{
  "init_std_o": 0.0,
  "init_std_down": 0.0,
  "weight_decay": 0.058
}
MLP neurons of a small language model. Each row is named by its layer, matrix (gate and up: input weights; down: output weights) and neuron, and shows model dimensions 368-623. Each number is 500 + 25 x the weight over its row's rms, rounded and kept within 0 to 999. Numbers have three digits each. A neuron's up and down rows have the sign that makes its largest values positive.
After each neuron's rows, "fires on" lists the tokens most often at its 100 highest values on Wikipedia text that the model never trained on. A number after a token or word is its count.

L11.gate1891:484502483519471446464505457501440504481549478503540480490502486502470466540496479507517499528530524516542507480491483507499519490510470526489508467495510529501506498484451532537485501477495465514498480512471524453540498492456485489502515473483550484525484522504533462491474457539521524444496516535521538513488459467492504499563485512484484480506521520507505493501508455469518515467500504470515523492513480466451513484468491514517494515492528495456501458504444521474493488523511535490505551465485490529472516512477518517484519497457511496476479539504492500470504526486478514501504481510512543519493507480504496502550492481505500501476477508493532517500465526544497461527478506503468487526477521538449526481487540529528506505495468525460492526505465497471501498498483540
L11.up1891:471486522537436490511506477469547502497506541519508538516445515471480497474522510477530470506535490508484530522499490536471437474491500461498514484466507488479509511509454508465497505514505493499503475518472526557525512477508522572569494481489485514468503502494493472498521504503490461482494540523472504522497486541495523482523517483514505463523505450532509469479517494501502513496491477536468503531511456482516479518520462461517521492544496519539478539469507511504486487511515477476524526505517538498490492498503529512476496490489445459497525487522508508517524532513454511552525492494525501474517500510483493545503529503489525479516517475492523523533482485550491491507497501556500554458491492505463494476485529494520497482507498524479518522493501513455462524504498509
L11.down1891:532474529520478540502517528526484511547543477470469503469483473458478528476500482487528500532524472491533494501457453484492507568520496516540485487523520533535518488474521479525507501462492523491478491499483502519474483473510500522487490510503477482526522479505521503498513493499490520504486523484510500507491473486496461501465486518465478493513503522560518564482469514522496520476500500532536482486519520505524473489510513480509480456521492497479499493478500524502505489544485433492531495497453467488489482495473534506488525514498493467472498489492530524483482513464473496497505451482510503522498505475510541545495512498485396484478508495455477517527449544496480480478520494555481522454476486516476509495440513492518537489512477509488503499456492491475510521473492505
fires on: " a" 49, "-year" 9, " an" 5, " years" 5

L11.gate892:478513445480471488486451506551468477523510532491491467491514594508453519447496502526496446506478524498508515518515522494515477481506564505470514491513493485483497488490484470476465491527533521530486470517500509522535494543514509499516496482524509513497520490492482522472487452474501492510528446500517485452529483545463522494515538485515529528530509478487502450521510489481506544514492501503520518497504492488486501506476508488527499465472520512489522486535525499477474458563460488507466493488490525527483500494561487503499506523496533466499488499496493526494463491473525503454541495529490537505490471473484491504450491508470484469518502475529539485487473485525549556499504505512482480481506475511503521511506510498492490485516532495505487495523494508482472495536481489
L11.up892:530481508497531447496493489515476476490505537507495438510508479535514521487492494476520507483487507481486502561514511468514503476484478430522534517550490465505434480465510529517492532499502453511520501476521505517497553481474518530470460484524502514499533521462509518481541494510508532481501510439532536499496519461536484517529542538491455511481532501491458495507505495508504476566511503544478525519506527484465509505501545507498504484535508513481464503490512481528515484441516458469489523447477523465502487516491466499495519497517493525509512524499527468492495469488453486542533501453483498522491500487528508462537479547484476525510499518530548453508522519488508505473500517458456472504514518524490508488552479535529481474455469512493502473504513474500498468518498473
L11.down892:495491500511494492508544538516504514494508500515487552524529490501522515528526523506563505483486524506483491492513506494476537472483507509522477495494470485452475492479517517496458498488518472490513503514495476524519494492476495485512498441498530545543489525495509489498525484504512492484481472459477530444446527461552531519478515497507505529510499518475469515548490518508485501540534516532530467556519534459539470541500525497431484543554510519557504513474527532494486505509504463504510458508513528476495492528539511469497475474521472520502524508539479506494491549507515528540511508485487538534482486514478487504527488528486537514515524492455538489506499497524489514461530531487462504501491534467453482445546461499476503500512495494441507513482527522510468480476512524
fires on: " " 51, "On" 8, " On" 4, "In" 4, " In" 4

L11.gate1291:507487486505504495536522471517525508471524526486466531481469499473465459503485503538487458485476519533523515506472465536526473528456518460483555525457473478491494534476526510464478501518480495511499474495487484506501514531503460486511527507496480491534508453481458495518487541492553475486484527491510501510494470488508513487517507531465524487541524497524496501502519509505499535497505499506484516499499463512461476510515460485458495481480504495469484497461468495484562506486498479505506513510497486498496531511476505477520513507491529465422507528469469436485524507521521484466526505491505504489523521483483500519466495465473498478497499553519527499501523537528476480536490535477472536486520496513531500552506433515487467492480535492481460484473473494498494512511516461
L11.up1291:456505514491459454543544483473504507506487539520475532503477529475501491495491540525545481444534498496480506494493552485543475453566528540491535522507482456512482557523511529543495497510485496501503537526520488453513485517520479507482519486445514456518559512472528497482500532537521488495495497479466491539539532479508568525499502549538506513469535470512500504507510497466490486461546487471482483487515524507524508477484465470492497487503545534472484477516511533488495474512528492492513528488498484491486491500489512531480473495523503502473484509469510509518493488560480514509495496456518490455487526470499487488495456489517484468480476486466562482506527472584520499454543532530490530456490503517458531515548492494465477543501495453493495459474478505516495505493452489
L11.down1291:473463504476497499554522518506497529534484479539439533481493487466478446487498493486516491537466486485530511483508506495497488528491511491474509492478491493491508471464527516503501498507498477530519513495540514497480497521502485512463504479471507482512532503477515467467498525519504475484522501507470515510535505518506461483515504518485493531475498524496451512476478510528528466515533498515490508504555496500474446534522504490484489468525516479527532468499482482507512483512511497525530477469489500531501514535468473482468461435522519497516530467439469475508490470490515462515509501476486514572495509485472520501508492541509497454480562488476550554501497472540457454435532474548475532460503488515499482551506459544488528499445478508470487497467476525536485503505516503
fires on: "==\n\n" 23, " ==\n\n" 13, "===\n\n" 8, " =\n\n" 7, " ===\n\n" 4, " a" 4

L11.gate500:486515530523498511476473531541511562498444516475496461473533498488499530513520458496537484490499518516519483505548515499471458487481432483503470476491424476474502508490485498462495531503468526486508476526470484494496471525494466544486529515501512485484520474553531498504497493471530484505518477513482531500516507502516498518499511513451482502489490471497517515425498540483502475504501502504498507513455506505537473488498510479528530495510488503491495510521499509441493485466453495504492489481484501511473507509511562509501467497483457497506475473500507495491509517491484491486502500450469542479494476538511545512452519456477506500513504497509542493485489525535476453469462459506530505558519482457505519543482459515473519526484513473481497500498503496519541507538483476
L11.up500:538495502483478497500527471538486513526503545495486481463515520472494471489470475457555545482527482500498515485513492514516481509470507477491497554493495451543546537499468478502493499491495534514502510545473498539497480523481518495510533484495477490499505472453511481468487575513509535491511491521463551531502471502457500461492513518491522514524500501511489503511466516452484500515483455528479493521501506509525530482511517508504496466486510480505483533492454476504494521485467515489449473460541441460513524515533533447508507512484500547505484527468503544453484510482529473536474516465505491508485447542531496468460459499489489517495486497542543491511460506450471478481499538538497479543477467503488522469506461488496546484518517507521522462525541473487522514485458529
L11.down500:523482486464488479524464507530540505522477547538500490564488524543523495539478510519478494494537515504496472528477463476539523513506523466507492497512459491486498490499503492488479526480484441502492508471522543525488508466520552445454497510505475518514485469513456475532495493528506527522498487522498482517513506499452445506463468484489482506524522427507497494473504497542521485520507510535473499507502475487485512512542488520506471476546509511489499541486477493525503527489517474532477496477499487538533511485511528529499493531526498502474530491434528488489485563466495494536498527479505506505509490535478479498511492484520486535516500489507532492513509453484519459478521490486468512489506507522515480467493496514533476508391465458502494506486481490477504483517501511
fires on: " with" 25, " and" 19, " for" 10, " without" 6, " on" 4

L11.gate729:532500436486499521472501506519474495473502492529507513502477468516494495527521518471491476509514511480505502504489503529470489509520506545477510497474518515519532442493488538507483524577497518518536535506506441505514470522472501555497533520543487523507510502502532510488477529497477474514496549515506517487544512557500472483455517470491452574451445592492522475515563479517511535480527492504533500438548515532506514469485546512541500523530486481536507522473528529463514449488486506459492508535506481489466485477490474512478465544481524506472486473487469499497538499484507470455493526487489496490489482538524495460515504480523540465517552502510495520519499519536496447503456509510494518460479489483497487498471489480477501520491473547506504454510514499467471455506531481
L11.up729:468489466509500487520524496520512470507505488489428555483497499513509480502493494465545504482490520559513477489498471454485503490542490482546492548475524510467532491508515500511470506477499507518467498524488511519493526558521496500493487513518539485527491503498531534513469498466509489508507501519522440464449501561511474495517503493452557480489475474485476508531515475524499488526479494488480551497529502547522508510497474503515478477452465544492527460489500490502464445518497501496523476462504491520525516489509471498519435517466490477524540494566492544530514510485476514528507542492513488489493518456507493467497481506524475499543521521490476471510484455480507486464478500472486490521526500562473445484493506503494483485519477532494458517480499551466482501530539481
L11.down729:469536492475452520475516448500503524515499481492491493514495475482506459513474534479548506482493490521522492525493501480480507504457511519544514485479509485492550459473532512545530483517530482491479492447538471494525534520554490508529478490534486501469463512488480528503468506545508545510501495483508478482468488482482494495465469513524475555501497526511549478466527544537474491473507499548519511452542512503519456516486483489530541495460526509502505477501484498536513460460509507526492458501525516501469510516500503481478468520516480503461510452470491523501510497515501504517545551470509490484514503488526518479495506483459480482503532507490504481465464493470497500478471480503473525520548469482508496502477465534490491472509462511535521512499472463501487483450446515
fires on: "J" 14, " j" 12, "H" 11, "|" 7, "j" 6, "-J" 5

L11.gate857:496445512501481503459479486489528503499502455504463464492533464517507475509478501505455492508498505492508473485506518500513502533495499513542512491512507504533514529531467491495527491482500505515507528522531507516493517476437478488514493506456449480516497451490534527507509551520509513479541496516471502445508467514498454525513469533476494509480473551458526556531492513525506502488577523490465526510521508490519499504476494453502535522522497505489464510500480505489533486515481509495477534484473543511510476485474502525517508523493483474463511504489522483513491460485489516494540520496541497529529497531490564485503506539484476475537489532471500458452456477437498466514513464512470527477474484523469537496460489503480512510493539516473498524476503456483489455505541531
L11.up857:509486544480536528476510534544477483525517520505460506477510543501482498474488527482489469503484488478514518519508555522576483522525492474512510495500521462497510512504504488506529497501493507497533529523498499502497497482483522524480482519476498491543504542467502491482464472506482528482482492488534476507461434541515497522482500500537496492474531514487512513495468524471506530494511520486494475513510482508495479507498484516515488482466540467523499542518488515491493496535520484501483505548476474504488482475509460457536482481524529497495467481474484507491505479479512505490519459492509472518494474491455521511513550537519493517473509495508527554497487481502476569500515507558489492502527432518478524546466544508466526500497490544540496505502547473480442558522499504
L11.down857:491515469454473530514485480512497464510493479490491492490453493532500506522469468518537501501509451499463510510483485510532507475467507519523521492551495461509501542489477523492518475523460524473570508461510479492487531501510537470450535474539520476494539486481518507525553566528559553503531517491514480492514502492522516486506508482501460518517505489500487581486456478497559522506546512463461504506483514532545537514500549478540496486562478528501480576494585542509503523507482497520475454487517483503479483480524513515505492543492497495500497502476501461514489464495497530517498505540489497526503489492480498523530541559506498537499513504519462497462447475519468525494482459493502507510482480498543510514500523488533524504497488461512491523518517478478506524496492538
fires on: " for" 27, " full" 9, " part" 9, " half" 5

L11.gate193:503500480508439517474542510502490488465468463526537558452525483505481502495492491480482479531474465487516505469526458508514488533476513485487513469497535481517488499468531470556492512508465532521524531531478480531530526487533485468502515462545499485527459497513484502539547466509435502489492512474536464520494503505539530460485526521466531540524483525533514480455496534519502474479538488501492565553521481493508545468503485454522522472489497512509500486498537536519511521505518541495491491500539487504532541527532517514531471503471488521528479560465516489501556505479467470496516538509442516475514473513522456492485516553499511452539479514502476510502491513509543461504494513506521508501457484488494501520510547490510456456489479505479495484521466495505527480550542496
L11.up193:473499527498498522493513510511500525529487509495498498480489503498522502516486503488464502501525540556500494490520518473486479520508518483464549550530489496469492530480522472507509524499465534471539482527469478534548475494524536438513499475513497505489524487499491488457455524486537525498473507469507478536524520456524526505488509436479558463504491473475505489539506492450511501523544508527488483485502528504498483518487502485494559540493515481492506508471509510492492480547480448517504539510544485482522454520529505471519518507465454512514520536518458549541475510553444471528510480495475490457531480490549472515468500469467488468491498456491480501480488519510499475494498523463534544483478520472553512510501504475491516481494523523524442517523533519551485499525499508
L11.down193:496491507487522515485511543468445499517523513479496482497503493496513455445497477482477533487520449486506502539499472529476551499453459521535521507517477515498545495489521499492558532454540478509470521494478519471497489487559483517483541473511551503537511463517506478524448512455550539489490487452478504525505504495509491536465538520483449462480486509500470487544488507535455478503506474504506478467515476563471497494502489500460516525505491526511488490503497481490508496503484488528483477494492481460500444543492529523476509466504513483509476509458515490558510493470503468528526494517496488469523545479507490534540524494476475511503532499529517527490506497484480461450505463503510507508505500500505461452502476523472534511407487476517508483515532539515519517492491473
fires on: " that" 25, " than" 9, " when" 8, " after" 5, " who" 5

L11.gate471:521498517503512503508447470478435531474516500486530505491489507477493497504465538472518471506497499575494509543486447504517461492475465503483461485519482484504520535505459468533454484550488495523510494513486539484477571471479512528480522474531475505480472508519528514457507475538495519494523484491518511502506504505508509523498499522472479549453478509514469505488499512468505521493512459517481517529533490479540505509540516492521510458503510487512504506551488540500531498507515508480485493500502532515478510491487479469526484481476515454498471468561510528448514566448493487533518470510526480476488472506508508503526524520459553486478487439507550510546538481472531530536461502516496496494472510496466528453514526548463528448494472513481472499489505535471478462512468465
L11.up471:537507506529540483468482448508480536489505512483526484521492480495473494488504510519507497503508516528544465505484492499508461515472505517490501517492525486475524515492497488513462523506523522526554453519527496455515494474476516529452493485504472509509493464458523528489484435507493493447524515500495487497506486499516487510450475430475484490522485486486486472518506464471468527494513494530493489498550505499484507524508502496555531506502512479510528486534484524507519478502484544486482463534484505484508501467484490492492513463499483523502469470553527566502499548552524485489474525488518510526448475492520470529505490535509506466477471517553516494511471531512491557504478506534528494475541523486469496468493520499519530481510480526499505504481507498488494503485519512
L11.down471:469521513544493460488504451498508426518541471537551514535550488520504480469528525505485481499469504489464471544544506469474470508535501504549488495507487510479495509481491546483456488490494469474497541536451482519493490507488544497516542483475539503496458505523535519481452532558489459481517499515476499508488514509536512490510502509503448498474493484477516478477476487482511519495503507524472505492500487501477505510510478523504490503467511483479534507489491495522506517562501528553495505519486534503510546479495528535502446500468518464512520524448481519524470452531513535469490559513491499502486444488526543481503503517546504463484517465508471532553487506483454509507507488535507478499559536456487530509536488461487519452488517489522499496506484513490532472466541542
fires on: " for" 42, "ower" 4, "|" 4